MLP neurons of a small language model. Each row is named by its layer, matrix (down: output weights) and neuron, and shows model dimensions 16-111. Each number is 500 + 40 x the weight over its row's rms, rounded and kept within 0 to 999. Numbers have three digits each.
A block is one neuron, or neurons of one layer that tend to fire together. Before each block is what it responds to, as a language model described it from the Wikipedia text at the highest values.

Description: Short word-ending pieces, chiefly ordinal suffixes after numbers (67th, 53rd, 313th), also word completions like earth, strength, launch, Tennis.
L5.down100:567537549472479488508436500513484526516465606384500550509517502461465434529473444479437390461462537500468500586579457461445472544436502566508534492500551509475518508526531523536504500505524510510543458525513513530512528501527485503479434499575480494513475469435540498424498568538472459491
L5.down111:417484452520510481454544514510528489473460516456610462547472460432502444464581537484550502504524475511550512444455515472504469546505497531543607487469560581545492500446473546469492520547479494491456521479502511574499537501550496527534545522505473515478487542533495434457547490463492515531
L5.down224:532501498567525447564443461512483625538529472477480515446493452522526461559526581474481541506509452528478468572483471441503447500451477474542501530539554452597454493489520501525562513437559440526462429506432465462541511498455507486479581475522519500523474510466507516515520485536524549470
L5.down238:425500449513470492515528538512564492492438497495586484539507498456459494498504501474469506513489522413520525509451511506524486482534489475531555510510490535471551497523499505428503445541456567493490510503511524423536453449566430481491516486570499486464456504490495507532539484478542474502
L5.down351:567534542491554496489480515473553573509526476488538483438569536480504465544471456510485572470450474471445447516506525486521489494507562463554528532425516533517531579520462453575480514496474528520512570459468442445543518553467548502486525514518463547487569472526494550478531449467503477531
L5.down352:483596510497440467480425509495517515509468617499547460582495484432475429505502488481501440508486548442510567516548511457493490502537505582493507514472527535480501506517530525495452503526522567495518419497536510515457533495612515516508443539501590475572481435489537522458513530479507520555
L5.down578:468476426575501448532508541503445518559537483522523464533487445467484459474434475493468488475534483464466483521540490527456514565463582521497518542457494540468521415486518548472506544513485556615439480503463515449541435519506551552474556537476495455493437511465494548431434477470471462485
L5.down625:428498536506519506489487513509511512425548548431494492492574515477521466470496416463486491422470479395449499462509503439500427567446496504454522537497452483523520541492433513541466535510565570536489498482508449595550474513472432485443498460481557499438479548492465476471517495504501515482

Description: Word-piece tokens that continue a word split oddly after a short first fragment, such as dur+ing, de+f+eated, sin+ce, D+et+roit.
L5.down17:444511520498543485464486476476540482467546526501450575521601531452490594445410497474567461504526489464502528459498463472527539427465532442473483502460430549475496426479449525515434490517602473519503472439512480464508518540502466520479488519515485439538506477537440527505557526491546453523
L5.down58:479493484521443452575446527504479442505581516560562492468529474554455449476450433565503500504452518525480437517532568507544505510512479424538462455436471486554518530514483560472423520445537549544458493503457513513484522443468482525544491472515404448521478544577519547500554478406517502448
L5.down145:512500432571512520502485471530472537482401494472476515542537537454494415508454499555530511555576578505474430443487513497521523513564512510456499516591526492489495524465487577441450465490521475544578509545492520528472518445497486522560505485456500499402522526498542521408465543422451530530
L5.down282:460461547573512496520534585547493497472443523526514540547563492460515472502504554505508497512558454507533517505477532421542562469489515520477569509502485487489498444533484447409451521464476528481529517523508490473526496429451451462484561452608450449460470521552529518507429537515490449508
L5.down385:578452476543544425481523491592550495454505461513463482580483481529449537587550442512445467482548474457462493499517534512464505528541515476499494543545489555532486462498495513524448461529452574531568497509452466536486448519559561540533520531478458456502528459500504518537531513517500467570
L5.down520:440483485525523513506527497519521529490462544585529565514515556489579460470408499498532478510542564517527509466444497484462518513437508447509477520523429574520533522540488483450538562475494523567512563540537551536529510481472504496518540476534506580505430537521474509445427459538501521521
L5.down522:575430520471465395507437470532528511445515521604541470439494480496555481513509532476482483562422466479486492460514480523449491468521469497577464539479506493499434503409563514529485571461477451450559543495480506538497465520532616529478484463464556561553499514495448472491444561544454510507
L5.down594:520484465556539515521545466536515514506491518506446504587538482487513550531455536452513506451509496508500501518530539454483497475502528572480558519485515450515497607512449521452527521515452525500517590463547444506549522508420464531557497530460515420445393522495528504490403576549499458455

Description: Periods and commas closing a phrase or clause in narrative prose, often after names, abbreviations or dates, as in "St.", "(STI),", "In 1991,".
L5.down85:517498380482434533534446477509498456568519469579520433440435533453503566465448493552462523473446509536445492480484467507499472458569443518535471497503486525592564579523544505518475460527495563421551483510492536484498578486442460474554432465479500519499518457502462509489504415492507471544
L5.down136:500417549533551541569483472470519504577442473512482457410496526534513493453527508584577454550489550527443559483485499469475448520521487579515462517469411440547499529549498480533489561515519500470541521499471458436420503499508460407447504470534505551451492489498550534462469444490516507566
L5.down268:444513496486555493522483518525533538514504521447473565536426565396510422512502541489519521489520456466497501517512498521487507551481507475474598439526565472543525506460640456471524490474542494553525503468500490487527535430530462461541560535402479536552518528505510486424474501558457427487
L5.down291:504480496490441447452474531479538491519442528467480464536493508535499502538538503475577504462506471517525484478454542472470510496480631521386546545452511469493522508529530462560568510493636525508530523542492466472470496414485506479534450455544481496506483487578519518528447541548527411527
L5.down374:530496498510488500591545568398515458497509481558529571523515549484494520469548512528472536542500390474497483397501469459494502564565470534550510453418494561591573524473481533514522555472547498499426477430445480453541586453535432520485493555526448477476520458522462421510570533506514483499
L5.down466:536518486526560433474475496462467478497475464477529477488543529545452531468418524504490495527516480439533491422484529458456431565533492611527514505445527496497490466554570498426575484474505518543565502515558515508444491502471488488512481503536454522511469487565557505423529551503506495529
L5.down481:471424466427540530518479529499564440466512441541518493503525500447486464480509493525466570552539485415556494572415480510440498491448473498457525523452516495477510507475474508550472503424533512464510465478535504500532591542450521493482468491506496477511544587499418515504451446450482532526
L5.down506:560504588527493399498452442526575506463522525524506440487512501511476463524537481515633469482491520483444489418537473510506489520488457565490474565562479492488471521469516505499548528525492532442524534501485547474465525501429565462492497503518513499464450482439548523541488551471512441500

Description: Mid-word pieces that continue a word whose first token looks like a short function word (at, in, to), as in at-t-ended, in-ter-rupted, in-f-ormation.
L4.down16:485529556397512550492468480442522461473538425543486420450484592549526474501552527527533443480496536481457464448598500540553473443533529473471440513438461465463521430420557416459418508469577497527552503465466470440446498489523468519482507495545514458500501510450511527497444496455504473463
L4.down190:500455518480460562557447505490515516535510472518509548504523446404526495498495513486465524508467505434504509443481522537473504497550532551517492506508524534517537455485598594467446448482503478441580497550492522463433503466532483447474553631479502495461542515459432515488520474507418456563
L4.down377:425420539452506544521554505462461476458498554538544437465529487484571451453508444551555480510467579512398573488489526546518522475491506492471505501449478506432483490445616496443417543492520521468508518462512497536467467453461490519463463483536465440502559446512498508487433513485480449517
L4.down456:450516508550552529428576521536504534506433506500531533480510533518453574468489507498463545541551546519462543493496416564513507443469531503526562496509526517516509388433410547446507475470536526518534509527554510504468465512508470442527521460491530477490428494474527572410458544415450516518
L4.down494:491499480523478448558494534454538553480458500587476515567500534486520548403450500536503476481485438529531567560501565533500468454447495559516468494423521520428559455443550512486444498490498540478518469516448552465459489428561447490480474470572523468452538452508488485523461454462484553506
L4.down564:514512567457487479498457527580516496582506502524549464521454522468469506495432422511511519434537495485471485560491540508521509528534517534505527520470511480505511355436580448533466569401525414452418523486533472482465511518481479527510465524558437447537427457489472520438497495499478431483
L4.down580:492489527517485574521480487446464536453526415474446494529504531537552447421405515583553456495575534475440482492548505543475488482511521508468554522491437459489471441436552479457471481483477554457510551557472522448512501430483475522434435606481461501486536447540506499507525515461541531513
L4.down595:503476528491493462489536493499524456505570510475462486511516566469510453465454466513498488493529524561470456472496448507519486543463546454465498558435422477496521492477550524440453595547605543474499537439525455468475495526562532537458501570566505472491490492460552522485503476486536439460

Description: The comma or final year digit closing an introductory time phrase in biographies and histories, like "In 2014," or "On 19 June 2023,".
L3.down445:486424542502529503436470477481474510530476459489456486536472544505462461500538452445601449533546514465507532450488487456546478552450561469540475505499486476589500476508498519463497585573466506497544532468471469484485439399453532490531481426498471501494460468474502521529470426467462464551

Description: Word-internal continuation pieces, mainly "re" after a split-off start (The|re, G|re|at, And|re|a) or "l" after b (B|l|ues, estab|l|ished).
L3.down582:448435482567474467491438541510573493555444557515486539512517497492453553538457537537495544513483427503496441433513482584517553513537432523542471561517445479497542587477478503524461510470589465527504543488498540484525462516523496481467480490513546476461537485461419523488555568460536433585

Description: Short word-initial fragments split off right after a period, hyphen, bracket or quote, as in a.m, i.e, U.S, .com, eight-car, (castle.
L5.down59:461512483459492453507541480476500523493516592546564507501459478553533507516522509473448458498501526541459536494513479480490468506466449552534463575376439498535468589463574489475526513468487485506488568526489449469498478521411526519461515515438470480540416475557593537477464506450520457476
L5.down83:519555483475466460498573513474452560532462519551511455549498424496585535471528537436510479518531485488484457504512529508499505433583487435516558519488549492468552519450538542507430503447472430471435488470515541515583489496528476547484497545468498398558518526553451473534478448403496453493
L5.down247:464486524486522501494451484470536475476482507489529574555425534441516465537475467467545498498463556515492404473505524482469448458481511461536476481564446486517521596494525542460437527531491538445500515473503496645550484497603494505491474463434498517471510472479530394490467464503492519520
L5.down292:514504485482552492499509480426559512485474478508484472508517500534416524441514469526480479414489575424571503538530481486562512506405536558522545489596474490475517529538485429543550523518561456529521525522515430503481478509569539478525541524541513556420400536570514493466433550485457501526
L5.down303:531481538511550500534476515476476567488475482532475511454498441434465504464447557499568487608456507523470543457475481517515478455545525540615552477597533521526473556502492572571431479477512515426490519429555507543502507494482449493506491560410435524562519453474441433494465499455494529546
L5.down433:489519505508561506397489473456513468432511570527585552463515435442502511490461494535451442504498519546429510504479528578557538564502486426529462440511454491476481498424495540473524516456493508495458438488522480473496551467471483476464470457476512487515501456499480525486520554452546508508
L5.down445:513516535469501453568499473471521498512556506560480476525464422439509563506516471529456443556412455530448475530432511408486490511452512516500514486540450562497538532529512482489481469513483533522470472543538467490545518499542579559590415559434497483533487474490555512540514453481418452544
L5.down635:522576552550520542522535512496539538544554488518493476498474521523493500538557479441531538524456536548487494502483417445475528521504543482482535528485551509555497517461529524440448429500501502472472419550516488571481437539549470578481568454443466562465429511468527553510456483500448495447

Description: Second piece of a common word oddly split into short fragments, especially re+ad and le+ad (ready, reading, lead) and al+l (all, allies), also w+ater, M+ystic, G+r+oup.
L5.down128:572469504437529605526564515472517533483500524443543542497501517586450496514534485561557416500516457448535502490493564524445454509496420481474474478477513465462553448472421535491503496496484525503430450527514489522512540498540525556516480515521470518451535482461509488457456490512524519511
L5.down152:483581450490520491486514563526493420542474492491482459497496492522514532582519461495460494520521467502461441453574546507410476574491495473466488522417414418518582509488475556481583467585481515452542506470468517449536534469503556529494549487488514476513581484476457445532534449519472497517
L5.down202:517426475585502534504499513493584489516521509549544579451499528519473580444494503509530511555550461442506494411526502569525472463454486505452484447569433479445490461449520496602466590500454518501460500540470469511555472623442493515485535488474520520498464499523508446533455464402528468520
L5.down235:496448554569535454461477505450510473520496562487410508522525488490421429468501434510511428550460535488517454481483497458490528582497462561593491483457478423482496555520472481493514470501568500501495476484508452476459475569368513559521538554520585541441568472539531463517570500557496543481
L5.down369:505462470530503485513467521443550499540551536441424525477440512582482465423546412549511562519437502506497453452511497564438539531492456513498525434460518535486533481469499507529490445544542439490510467487437530467498556542535502525423473550562562525483518514579496565427501499489451464483
L5.down478:516430499457483472546566533534570448561511483534459471559483479516464502532502515546540462454459426529486511577517549500479535523535500442507475509465454497471418514527588529479479442502450535529537442541516429488518546548505525550482462459510439526514477521553435507482441584444569454528
L5.down487:464514562452481523432574552513502439484501420531535486535523504506472486518488526525498525505524512554518512528481457484479536436537444523589492493524466518498512552512437509473483436544517576492532495504532513504458469547486491522525460523452530522520510510487499446404535467622567572558
L5.down500:516591522492519490469493551490501565502557445491490498400499576474481591569425503465393481482503494506469556502510538489539611509420433543548478450512525451476463441512521499520480427513512632523524494547519520514472498552494515499541497461445486453464501527458490537473560415486495468528

Description: Comma or closing parenthesis ending a fronted time phrase, mostly after a year as in In 1895, / In March 2026, / in the 1970s,.
L4.down13:471484437505457491502459470449475501459598587578516430556488495526473432505489438403512500508523454523480526527577508576428458505590513533541468442441440423476547470536478540496423450523469419485482494487573467528534531509460471483438476451502463504545502529492528457500534494477436512490
L4.down65:508475425463490533521620533497481464449463499450483462490543468454533426520465478493488525482462503506517487523501526420548501537525520450525536509474496593464603484502490459590518470544511446485550453540506523500475477577504474466480555449509489536428572433515496525482474478444472507566
L4.down73:499478534494579525517513476550460524513564504436510513533499463575494554499479418461508520486484520556513544481528456470505430504479513506520544553511535533615505485475427466606465477532498586527516490518467480566465536440453464549455496477474486418565523455513434547501531459467495493553
L4.down222:587436472480463512535446471509514540575488468466469520503558494527497505474483449598503492457557555503480511524476500499429507526532454512540409561551500488589527486539489515519397448487519541485495532472430476506437493512487556459442521392513471503557525471482589541503451455513471475431
L4.down373:587458437562561545486558495537480558533506514453452542603499440446502444521491407587449487468520461521491565572553492518526472506459476452633461531505511479482498474502519467524512498530467492564438514467573450529454535506433512517520459508568514483481550467551542503431517528515471496472
L4.down403:556446535547527546498505444511512481556506479469475529413527508570544515392478533566459479473610478479489504516442476552505537438537397548476485483487544513497532465508530545496476515511466474536457497535534525527462538501504474486457501503481532510406526456448563544536485513496439467510
L4.down568:477464514531552462484480516454491470508499491471447542493517467538513530459468468488553493557497467543484496398518453470478414538475513537535481515534441504475506514509534565525477576502512545541537497505492422523431496562492518500492424421456509525551534574521529493528523382402513504553
L4.down604:459470453505497487530440496463447467582529510425457480466471528540518451501496442467571508481522454530517514502526507538416476513608483475566474471499476478489572484468512506546483463480495519569541450533470498501516581564500446563518518453508489460537461471564478528450560490474528451455

Description: Second word pieces that finish a predictable word, above all al in Personal headings, plus possessive s after an apostrophe, en in been, re in thereafter/therefore.
L5.down149:475499540543491577398535515490528499488493464491519485484534572411553479513519524469550548520523568470575476537444456472448462522504572526512479479496472466465506555501501466462532439505505499486491528461528522501507458525418464429480512521462582499475502534469494414526448520508430447593
L5.down246:464464529441427481514506553485523555561521552518485482490462516477498486484527484510451521464551499471488558513509498499465478585440473484534560539501575469491566542500504483502490522421522458558507543551541461484517516522539463493457577420571483483480485530533582433512503479421453460529
L5.down276:460476538503540488501510490498527549527541479472461534527464585529489540521451478510519476420562474498572453460471530450485473548512544505541461493537530453537484532560510504411467466546519514554471477494471504475549467570518461416550464448473539492533484509548572505433550470515462479502
L5.down335:498563395448482529543500443459485486514432515470537498512555473466522469532523466484464446555514475492523496531467523485620499535420419554505559487583568512494505565546538457456478537548530469488579486476575489503472519453459540503529484456468516460542565444498594482547469587531519515490
L5.down426:533463524505504480551453493462512529533484521503550508516533474485474504494490496548482425480463519506408491498495529519520449489475514454532485542548444490528472553464547447460528449465446506511497587481457515539469443511554494493485548530560498489550516436487564532476539430505516519547
L5.down485:524486603452429536552465443472487525465460529472502462518468514528413564465525530462499531550490602471501528448469486584585524466487445521512481485518535467509545444498451537440549482519478538526491507542546507520427508520495471531475493550437547433533486495484494434458505583475485466572
L5.down604:566458470476477513472443533539497468458442512554436489468497554531516460559496484577502510496434453468534526505456555577499499451490519517504539546495483615484526496564595475525515430543523538476523552530481527542532516520493496552417482511459565507585480515531545527469479494536514471486
L5.down633:514443493531473514476554521525486459457463552502437512532496574484563506516554608492550463474529548485465521502462461506456569524532453526500514535579565512513474511469470527509539488502464504495436516454473528502493457445461541525478536488524561497497520438450398485454440525485436495558

Description: Mostly the " |" separator closing a table cell after a name, title or header (Kikianis |, Candidate |); weaker on sentence-ending periods, commas and word-final pieces.
L4.down82:457517454510553520498537537544528517555581545529432503460530542481474492417459426534437496530480588522540462439514434518499514456466498497540469509492527529494523475577522461514453465536497527517632455509526485458518560441485515501523533451428450518531466420523469519478506482525410533560
L4.down274:497523482561473510447565542419526518485442492453475502460522498524531564450543491487538502572532493550450561531544530463487504597506459489458535538466560505482490482417505556501463467457521459561425525502501483511536458507492495520470516524486484489504491470580457514469510535446508438515
L4.down323:471525467485535493535487492512486468459480528590493505464417511413541548510542411443565445549405478478460451445455427503460590542468483457544524458474525605457518547474533487490498472455404495485550562463534478454518479502587492535482494430466503535474493468476579513511456465497487479490
L4.down342:493412512527457528501478455490525563476506475494515527440564511537475491489480500663488446529414482489447514496460543504536493499482444463467511566499540568483480541477552490532453518506576517506445479521464569472495498456421480500487445585575478456497478497473479468466487466475552543485
L4.down350:520480507569565462489445574509487575565525533446461517462509494541455455508532458502445530520435481570468620562563478487446455549497486441500453491531465445483452424530517508504512499451575510538463441454527484446489454560435486518474452506476447554504491470527575541463560438463512546459
L4.down455:535524438521499498519448440462551524461440523489480485475535474425482555539514503459566532549477509434503580525500492511447488516496521524462503536495502520473490512507525495480502521545524550494518499549498514427552538502508530399533438463525520542495442460560521449599508493518402509513
L4.down474:474576525458439565474556472452522482514509550528503605506500501446505549510549439516542541537542569415533511475477540490515511533454519535460501473459510537488472503475485532522470460517502498540450518560490414424565408567482494569530468429514521569478488462528470483505456530531509504565
L4.down616:511523472514553530514457464534501565576485553472468524520577495466568546538555500458470559448476490486487559413467414534509494431471509453510543455464561558524517578469482555530573479524449524495596429525525426413493493504483473421504505485416496493475484445530531537497516491565408552573

Description: Fires on a second word piece, mostly "ad", inside words like broad, head, leader and road; weaker on similar middle pieces such as "ag" in league.
L4.down63:469498454485466576485522479566475458520538467483439549523519501435472485529449487526481434476501514544486485449456491604501488443538495495557479475489428505471533556461523442506547488510492508523513538469503512481567493539497469509442475504407525497538494533506546460552578599547536456549
L4.down137:490514493493487464550476522564467475546575497540513610493526549527455482498561496499503483510481497475464521468519513480561429543531551460507493503520488540522545488481515556494478438482457430478444466533495472512503538496559511512456479521458436480539486431512483414484482515515442501551
L4.down240:528474541536505455415496493505548545504494502450548555466497452536498468484557479581437465513576509577485503557517515476542500555493513466542563552493515510453461486527496494468519498495467499505438508472415542421455492486540527499448501487495512484501426443490495509489479482454478471464
L4.down244:419456551490520490504552514482645556517557525470482456449442462524469503513506565455472495530515474525467486540480459451510554533491486463508500494496554493494520548492487517493486555501480554479516478424482536458497449483506511498537532538492446560408478504442515522554462446550416433439
L4.down390:540443579552473493541490567522525503530514522456495492504500493540476488510467488496494473550572426524463541532486519447503460471635555526607503534506515517493512478525547485503451471551472515497475459480529470476473489560585453533512417590561489468508467403592511468493510519537446501469
L4.down414:509471512479461455462531509518480498508526511424551498524481533537452482502475527537447483537505454558468494522527528482538508485520536536513463511519523499439506524515547503532513412567527524511464479512527537481483515477612501455465461427523570435549400458541463540434492475516417474442
L4.down509:399520535526462522426572489502531551479538597596549491482450537531446551468519548457483480485520520545537522443502485526410509468524492514474519435489494480462532531449486527483526602534503534566521491471509498531489465434473514509510486521466562476447450531545436505437494494401498470525
L4.down516:447465542527501485471399487553463529428514454456459506529444478426529556444505509507564470560503498491541530503410572510496425491499486508538454531532567565457524411479420549450500468490496532492478470509451506489460504498493499462476512501551526475437501425546504475492528478526501500519

Description: Function words opening a noun phrase, mostly possessive their/his/its, the, and prepositions like from, by, in, right after verbs; also table | separators.
L3.down348:488459456464543545494521499632485534607520567525465535490488555506520544481504459559485503491483519488459491495505509551536527481478542467500516523442535556477524450521535534516512514457467521514632441528534429429498488463562453499487532470462449478520478378549544510519514493593404518620

Description: Short word-piece fragments inside a word, often its first letter after a space or quote, such as f in often/flat, um in album, m in immunity.
L3.down277:470457496528507477521515527495516547533550531490519495512439524512550548539521486495485513496516529515463493461507447447502533493541517422488497477569442436570544547428456490545583473548465513483472495487527490496507491489574515545538549479596465560524412511513529473481562443500526497506

Description: Inner fragments of words split into several tokens, especially "it" in institution, invitational, orbit and "ot" in Scotland, depot.
L3.down97:504475521381533498517501495511502538468560442471463502460497492497403424456463492513552476550601480481492468439517519462546469523523506463572486480528440532523565491432556495526460553503481484529544473537516485498430549513469462483471528462544475529471484478481518475519581469509493455512

Description: First sub-word piece of a lowercase word split off after an opening parenthesis, quote, hyphen or prefix, e.g. ("m"usician), "m"aster, -b-red, un-t-il.
L4.down78:509484534547466508587495495483497478516502524496504543499509423448550425570527446398539460544501529516507448462542506441490486487521517465591574504579500534508507499454473526582540532519521422543456546524443508426535563520556548513461534513542555442502544499551535487518490547487554531509
L4.down96:530480464513477488560444546570471467553523500471499466434518539489492424515460509464508553542499599550484501485478550467479474469521416562504514531586493498553537511505461481576475526513507469456496529522483502594516548518421496481457521496497433515510449510491461514520541531545477527433
L4.down147:519507531537544457415466409544565492512422529497522525472501499554441562430539508424496490536477511494485545602481472480473393485453462490551561500564528557523440502532548522453435498525576533463542527491518549538451502583532462555461470533454548471558448590514504523475512467500496496508
L4.down313:635519540470508492517505460506530482494485502526475524549444511544568595485435456526438502452478494463512501550525517502441490493475492499483535454483487464499533433555438561481501430435523440524523510495494447486528530570558531483517504529535502566517496507510475555440488503513461476496
L4.down344:553491465560592428438484539482485534483482457504497497485462432519476485500518430453522513508532543498542521550559498476505482545471549443565530545530414498530479486440512512477494555573580530477421508459512560469459538479525515520456515514429491482518609537506468503540476488580525550565
L4.down440:527516469518496552556461483467506410531457480492508584491491486479559497559482453491526482562416484457433497436488445489544481526465508476473500520462469542481559462472597469527462407498483527462450479576524519552514530424523509506496482548478511564542507468496571487471470491547471445489
L4.down530:409484536422461553546479464521475515519519452535519524513434533538470470460495534486542468516512456524501481427470475483486501489468508487575485506603454531512538474543493506541448497512432506463399476505521478499486457457456447521474435485532520470494428539425630499476476536425462524475
L4.down554:454535504407566566521571542582536492535529470481455552468528507525456526475474527511519459468473547404452467490449512421557472568516524564493491475502512455494533467479541467525478516485473527504436475530537501479519515568461557457517464491484490556484521453501590523486447521573515457453

Description: The second line break of a blank line between paragraphs, section headings or list items in Wikipedia articles, just before new text such as "The", "==", "In".
L5.down6:477469519490560503425460478527449483589551548551499526483537594523456522509489496485495513478467523511453518455517439503551415457542544511505510506466529569522512502492481498472431518509447504543568486450572495479514534468440467431507489469461412462522468419509445551503497484448460525712
L5.down21:490493455514493529486538431499492538549522492526475505508399482579435476484452514530511494491433483524552513455490496510502594468541490508438455467521459471498510435501505515562475480438457556524620467519577503499458516588515537514519393456419560592445533440479525478506484484505564457529
L5.down52:451481521503605510438468477486462550565566530544475526517548598494429519501503459487518556501479497530473514490427478453556472464559529488442467553467537559495476490504517493474430526527441465534530475504597498489507481486429469447487522484464420485532508467513479553486507496437466584671
L5.down94:516485494524601511414496500568545523504508534487504545478563576485461512492433495584432426518476550460441545428488482512550479457480474448533530489470523536478505537482548555500476433488474512517532546479521475481504532480444454534490507477483408457524477421472555565549480531445420481600
L5.down210:501449495492523553455512541565455477656520562564522480482501566512541538463429406513451484517492542518496484470522517500533454436494482440511516509464544561507514457548536498491474497501449527519598471497559505482546540514531416461509503463484430463499479430480489543535542475429493538697
L5.down446:474433477502620465447404502494486512473522505541513493497497493472488486596486452555418538512468486514463469523511514493548472516533517500604493530550490513457545507504559546541415491545526480567518415496527491503493485488492518593504603439479457497542524482482481557480504453394529454546
L5.down564:495512507546516510456507516491497525501527520543461477488499576529519476529512490556507469481534525483475521511541456510553527497525497561642425460486558516514495535558535493515434540531460531514553476448539500430565475497417555505517496495488436481530530512462529545509549436431452566712
L5.down576:561442563460522538540505528498468495520490495505419491522480501521441486526540498540446506522480466462392552528487507515566488515528496462549573530555544524504505532442522587529462524493516465513504523478518486515451450508489547500480443494497454487486393423477465504517518502405407495597

Description: Short tokens that finish a word split into pieces, mostly ordinal suffixes after digits (3r-d, 1-st, 46-th) and final year digits, plus mid-word bits (mid-d-le, thir-d).
L4.down97:550477520543436439481488443507507484502499448499510539475524550411544487499526498522485484562529470508530509569489526483472435400491425453562446472506464566452495493464504431445459524544507540512493543422505517465430534515514456458512487550511512494497578457454499526496501513524608570467
L4.down119:545453558511514579558526472485491502562454533483452552430435487541445545502505452504497536523473545448449481544498497529447548548476518446415480553532514517511528477527507472404504531471499466507537486528437514552482504398541544499414570478476547495457476501531459570467439424454487475503
L4.down167:507523561503498449485523482543510493481490520453446571533446489483469466491536542560521410531504387508473511464495531461460542457539540530530503528416470475544537517479514514452481456515491557570477506470467517457497473436463528469479445508542614495419505526515469526536515432543579548502
L4.down177:590526508507512511503480460474504511487448538498452584499542540473512505496492563544523510594463471477520527619554544434444428481485503516486426527550483539501455555554525493482446510499488548544553498457509502490461466471492542537549488519515511540514530485457450558508494495549573566437
L4.down241:498497452421513485531445543516484406515495519517519458547501552544497478533560509486485467502548469576504590488541515550460520467531522484559465445483459535433505481562396502482471507426550503501524552531557540493529481489484449452480446542530522508548512480446458592516528456475562473568
L4.down348:565515511570530514525421498498488425494512473562449515544498493383568507509557505498518496576532476466462576553557509555519502498519530485515542479442535540506496496458543463498471428486442511467466491532517496473466462479513555476543516506411472553522488427469485484468493475521502513552
L4.down396:508516475437502528525554484535589533519492496490466530558546534472475566487476572554507467404522507470478462467483507467512535543477582548477450538493477415502448475527492516485511498492457464580484496465603448542527481529492495533518504469517507511442574416499597550469477508448567464458
L4.down614:462479511537544493561549572487563432491517520446483524470483508539551551511517473499440479467461505561521561469474563513502500566561554572550477463519464469577552556534533498527532479537524499526454449528502490494545514431433562444493500490462510517539516481492538488514527497585452458513

Description: Second pieces of oddly split common words, above all the u in a|u|thority and a|u|thor, also be|en, the|re, how|e|ver, plus some clause-joining "and".
L4.down45:574447528442516469494467492526485488486534469498466534482471450558491538562548574543478452458452538538444497429473511470424542509517496531521472547556433517516489552525445548538508590543498507530450488519490493541513510551429499525558492531495466502424480510527524484436482505531467479513
L4.down171:408483491432498532479465530588520482547550554500560458475539450510508444497440459496435468464525413452477459529516459560520426522496484503499441464470473467447545508542522528511518442434568492501502500462412522455473485525489421456489526528589522479448492447526496444510543542489485376456
L4.down260:526493487486491476471475483528538530552461515487502513500459486464412545446443480486471562492470485467483392552547522476490513511565490454445491527521476488477574479588549618534489436530499563415532511529480467441538480505487472522491467462535418546498499537507446475422552491502541471517
L4.down405:501458484489463504557396509435522525484448549473490538498459430488528528570557498557502476453518504568467482498523520524529469485548482473520506530498528466537475498459566515526536573455501474484488503461506515500473464513567513480531533503545463458449475453475554549479527529510516502525
L4.down409:449598518450514547526551476502457551563539478513491501494485547528566585443543457529560500523460482424487495484483464471544556476581535541454540521462525508465490518444485532523504544504459566470532517525499507502531459515464482412501512503503500518485539505485465505464470517392494428506
L4.down437:448532441479536461498454494510506557478532520471406465579494497532479495469517528575408523481508443455527513546539522458457455610515537498466498545499446488468512485497435518492471507518528481494444503508498490407479499535458524481444499483491516545467395558515455505516505447482499500505
L4.down513:511493427522511538535521571465493504486541488515483482508494473538468565505486455540408486508547610408495500483526511561457530526559424519551447529575451470544410476525514516500472503496461563566496530490447518508479587499492486528476546542545534489502462505441496496486565501487581529485
L4.down553:462454496503527569507548458536520530457456497512436511468501521428533495524498535572422499435585493596494468408453441459507483501504502499451507586477461499480483529542489514515464555503558488480435493474455540456469464494469547489564486569587487534487518476401469443455524483555532574487

Description: Ordinal suffixes right after a digit, such as 1st, 2nd, 167th, and other mid-word pieces like ost, ord, ition, often in ranking tables.
L3.down535:524531564550464461518447551500509453538467560430477498525455536522477510537541521542535495506531511498534532535544507453483452500520545515464469514516519562490458503506525449520553479510520563524483525389547457504506465470562555516557471531512605551557546462532502468576488471541510515515